From a checkpoint of a small transformer trained on Wikipedia.
Size: MLP 1152 squared ReLU, vocabulary 2498.
Architecture: no biases in attention or MLP, untied embeddings, capped logits.
Training: a variant of Muon for these matrices, 144M tokens, 4380 steps.
MLP neurons of a small language model. Each row is named by its layer, matrix (down: output weights) and neuron, and shows model dimensions 0-191. Each number is 500 + 25 x the weight over its row's rms, rounded and kept within 0 to 999. Numbers have three digits each.
After each neuron's rows, "fires before" lists the tokens most often just after its 100 highest values on Wikipedia text that the model never trained on.

L4.down1093:515516481471483497469493485494501460548557515546502465494478539485518501506489477510481497468498477526539499502525470494529502492509531507505474486509497490487465519499537455458527464545461535496545538473486513506544528522502524537492490531532487490459521505480467476511537530480475490562520509486506441458495534550484452512473515504486493466456515512486456505516524519515474506493475503495491495539508490478533474540484526498511488476474467519465485472567523519515498496510521503502481521505519481529524483530482522508478518511486467495517525477500533563516525522506514499530
fires before: " ", " the", "ican", "%", "2"

L5.down402:524527503504489475481532525519464455475469512508507486474522517526488510496503513504500511470493445509510503523531475508507542497563535510514510444459495545502470480488459509550520508470501548515503539538532498515508503512471467478488495542518486514472476526475526472528518511509496530502536497487506519514495584478526508504496528444519478507476491506484509472497526449503494529515492519510507502483505486445469513447549510505493518514532522458482481545461481512499534500506548471526492484528495485511493526505493529491486469500460444454494470467516495485511462509481504507500
fires before: " ", " the", " March", " April", " June"

L3.down179:498489542471456487496501492485488501499485474501536527513455489512460507488483511502494510465497467520517493462426458476494502510524505482499499495562481541487516536526499515524485470555480477483539511467471504506499527505515481469484529489494487528513475479538505551479476516442478543501521506486516513502526510498499522523495510503476525519512518461520474525467483543507472534490513531510459519462483476498464502524505482493450475522476511535473460473484467516536473492476482511543472497484548479520486506504513524516496461470515498492495548524499448483468445494508509564499
fires before: ":", "ms", "om"

L5.down78:510507481516508472501491480529460540491520486448525501508478495519514505498504527513545524483486473474446500495495502537468499531519512478526483498530483515484511549527514498509522456508500464489504426431501507538491529558489481485487488468492446521511490489518510495519521519526496491474467503507478481521522505534532503499517533506489474505533479476547474496456484501470465505555495478500522512515493483470467450480526502440507531511491501459502544512461503533501493470500499472500504517542503472466479544542487514449548529506469510513468484492472472501470487515496523478517
fires before: ",", ".", "ent", ".\n\n", "se", "ently"

L3.down1086:487498500529523461524498498546512509461465505495546504485491534496507476470507502522503508501522483407511506546520522537513522534467468473474552524489505534487503493455489497468489526528543503506491497498500474483502505503475475505460575460525487479499504480454493472520514510496487510515490502532516536492493511513456489551469463491504473533513484493491550472478511501485512502576440494531495498542477488473473513451504517507507489521490468464484513511505504485494464496502491513497522502471469505540470475452523464484498504501506504505451481488535512528487484516514517468534
fires before: "s", ",", " of", " in", " |", "at"

L3.down671:507481464529458482497460498495513474475427475517511491469497526486524519530498472487500538489512509524537445507528486457453478466520519489507424462497532449505470495519511495504564504522538490522490505544543501515501452479492480421530494509487487468448490518493497487455463522475524500502509477490504475547507487490534481503479558484525520491488521506483508459483543501525499529484488500533527490494515520509489494484529519523523504510518555497525504462514495532493504491535516509510521492457514511465480497478494476481505538499521465473510485485472497501508487518517495502524
fires before: "an", "et", "al", "ans", "as"

L3.down505:533523500535509414486536548504490489515522501537527457526508533487483507504445538477534516484537474470502482488518431539482527467487493475470471496493475499495540494462524513499502518476466522531528496495496490517512502515475503481458507552476500481467492515499500467534464496517520557497470506477482484516532531496552507532486500479510499490546482461476538480495519508478521508496472517475494465520489468486471516477501501499484479521490475510513481528459522502535555542532521504511458486519512498493491498495510548471509522475498465477505468474505488504526519512479558495498
fires before: " "

L3.down1009:493491470517488433460502476513488543498536541533492551499500487475495498493493476501476528523523518485509477481510501526494518498473491530492502524467483492460482479520514538455455527501496442512507454523513469501489479515506498531480497499489522439500513464489482494533538451491504545507444506459510475488469504508461484545474505503469480522478497535488520466503502487476561538526475511510515521510464504484533512481455502467532534501509530524507508519490488437517492510518495495516468462519518485464530494527480517527485479541497507517491537560509513495541459501507493489519
fires before: " of", "s", "ic", "or", "ed", "n"

L3.down217:524482540486502541524477506526467458497449458517544496495486502490495469510504515521493533529497529464500514493486488503503490486496511499522464470525493518454524498544475455478504501508514477486464481552489531475492485473463481497454521496515485552517470452543512516517499505487459529507514515506465488502531567493491530536506502463519494456530461528439465490523488485517513527538527557492480511493476472546486489454475525464502508536498483516505510556480502458470522538518482511519517511519530491492500491483494521498508509529476501502448507488474500501524457512480517474496
fires before: ",", " he", "==", " the"

L5.down1000:507492517492503495485515479483497464485499489482534513468494532475477474472480470514508564447535467531502471488500519450510492509499478460567448548497538535483488521482486486505522512485549498545513511493495524486528464487561481496533499472459434542495524544523513515509504534465471517533529498501495473502493486540509476516526491473480535523502490463493474534472505480458518526501498481504542491474466504518450494514515505481435533507505482518478462514486493506519522481517488518489489487480495518510533508498507495492559513482463469496482512531505518505471508466493528474511
fires before: ":", " |", "ine"

L5.down780:496496523547532502528524475512483525503509487463466515495488533499520488488497538492513533475480493506472459477526485472541496495480513501516493477549544515468457526513492479540480470482494551492512515529522498478498476525490497479468542533539479481490511515522491560531548497500503511444527463504536497510500506486479507532518482515480500481521478500507502495485484442533500535457511506515478510506498480465477478501499542472485475530488502521460489501510490526537484532518504531481476550515513464488484553519532485532544502507548518516521544484441502489484444499504471466452
fires before: " the", " as", " to", " a"

L5.down753:508471516481475553450508452481466498501499493462493510499487498467514509479473494499478476464511476501537500509495448491458488491496539545488483529527506497520478495478504507500482424498514517473517499474499492460494477445509530534532517521489515522473504515515499500520483519453467488521531519486523516500521512472498447484536515501476498482472476520461487463527505469496510544521552545510492527490494535436500486482452560479523501512488491496536472487489517486451480503476500501508470480475542521514519513529451492510508502538445465506486503503501504516491490525501550501452
fires before: " to", " in", " as", " a", " for"

L3.down53:516421516506512513478452504438525513483496521527492528500487511490508476503519500516496570542526512491497463514497523538486545530508466534495461507469519510508499475503503537491507534489493493511503496523479490527485518518538502506500530529494475524444455497529454443509494531497546507549491501531528509503499462486544510502494550513517487527476475497487510507523500488532491474492459528471518518527495464489476493460500517474472482510491528480513500514479493548484502461472516501487515493475522485499469539488498500468540517476508479531452496486520495495480500524515546418482
fires before: " |", " of", ":", " also"

L4.down153:467511528474473462512479489528478514509525476482511516502520470499525484488510538531513449481465493508520484480491492460468507551492515531484494496504540497514515490474500517500538518497450455496510511478460496462469515509524514500513514440502491525480523465479496532495474485519496501523573508474505482497489477482511534533504455466473467483482505504518475462511487500486475481469494518507494497533552518482525509511498533478455520508520552459529532508508538460456517438451532518499478531498471515500511487488497508512511452534473507492489485514532531483476468560451483500518
fires before: "or", "z", "ution", "ze", "ors", "ed"

L4.down8:507489500519453472477515509494500444492463485475497458492511487488544474467484479500530526527494495537497461492555454492476491539485522468468533468530465520472487516539506518541525489513511467476520526517447511497516491523517500484527523495501553472536519542502490523540526517481531510461502516464505485492520489550492546503521526474464528473514493529472470503513502513517474530530506513500501515502469509495503531432431482490483466512525504513501492481525493486458488475464486478522495541501471511520517490479486488541509503487549528529512520484512499457487517487458542502487
fires before: "ording", "ents", "om", "ess", "ount", "ident"

L3.down309:486467531490473449477490491469486513506493479427495531521518505463476561506516493515502552483539487496515490488496512545509481506503551531486502464485455538486525484539502475530529456479444513496546518546515503487488529517518487475536499539491517491493483506485540532542485494512466538480491516472503499504468502485503510526489470472486512511469498535503486483481489474513548517554477532536485496491516514508488487447439500442456469520522506508467496492505546493493554483479476471486464486498504471508498458502526516486531505509525458507490472500507505492506505487491481508495
fires before: "d", "s", "b", "le", "ility"

L5.down91:528525468533497560512510495497538482491472518521571481475548501524505498494472527474502500504508510497506459527480505498499514462480498491500483475495527474455536488445494508513568442525473489470517455501514510510486510507494490520520537491548491496544524465483519497498483532559545504489443501500501490505498528510485527549502490499487528483464510503541477485502499520473515531447497482483499528465515525483492504492491527510456535530517535516480527529481456530524519540463486548509499486517491521514474530484487529500524468505510500530492498499465476546480484508508505500550
fires before: ",", " |", "."

L4.down690:482506471482483521540538515482498514468487504527511469501475503476512520495506525496517496508507522481506530512506481481461526522480466517513478492533509462487493478534509456471481484511544494528507495532463491528536467469554467520521489507485482484484509519510479478549509529422492525449499493449519493508500531473475486526477526502520526475517501523483466496531502533483498531519486466534561494527483482518459506462500570460480512468510508520540520526490510547489531536503495505505513506484529484509458502491436475515494523496508480482459499451479474466523515476506542495482
fires before: "The", "===", "A", "-", "|", "S"

L3.down157:540509485536514511502471508586508464454512463494478480496478538493507460478502514469484507517499506497460495479497546496475510530533468462526479499493527496457549505485457508493479498509486498487497469532491515498527482523471492499545476457522485493475487529513476529470513579532481473505488509528516478492493458521500517512421497524540468482508464480495494435522495507523479484506517467487515509480475481520479513526479522499508472546511483503524507508497495480508579483485477484451461472477490479502507512520487517491507472524519499498483506468521487540512494485511510466465
fires before: " |", "ided", "ig", " (", "ides", "ide"

L5.down449:532523525516551474494487510495536528505472520521498473488448506532495504479501542471479492518479477469486474503493502523498490504512529429479487497522551468500499515462554527477469494548448501518453499498482472461449502496465478496524485502529513511489498459505519477486491470497504513521509541461486489501541486515471455511522515483519511474537493561508526523464517538510515544514526491471499523503485455494466493502535519464502486515510433495525493467471510510530499493489479493475506466546497524473509509529513463470487512485510490469512540499492490498527485540513562497512
fires before: " |", " F", ")", " A", "H"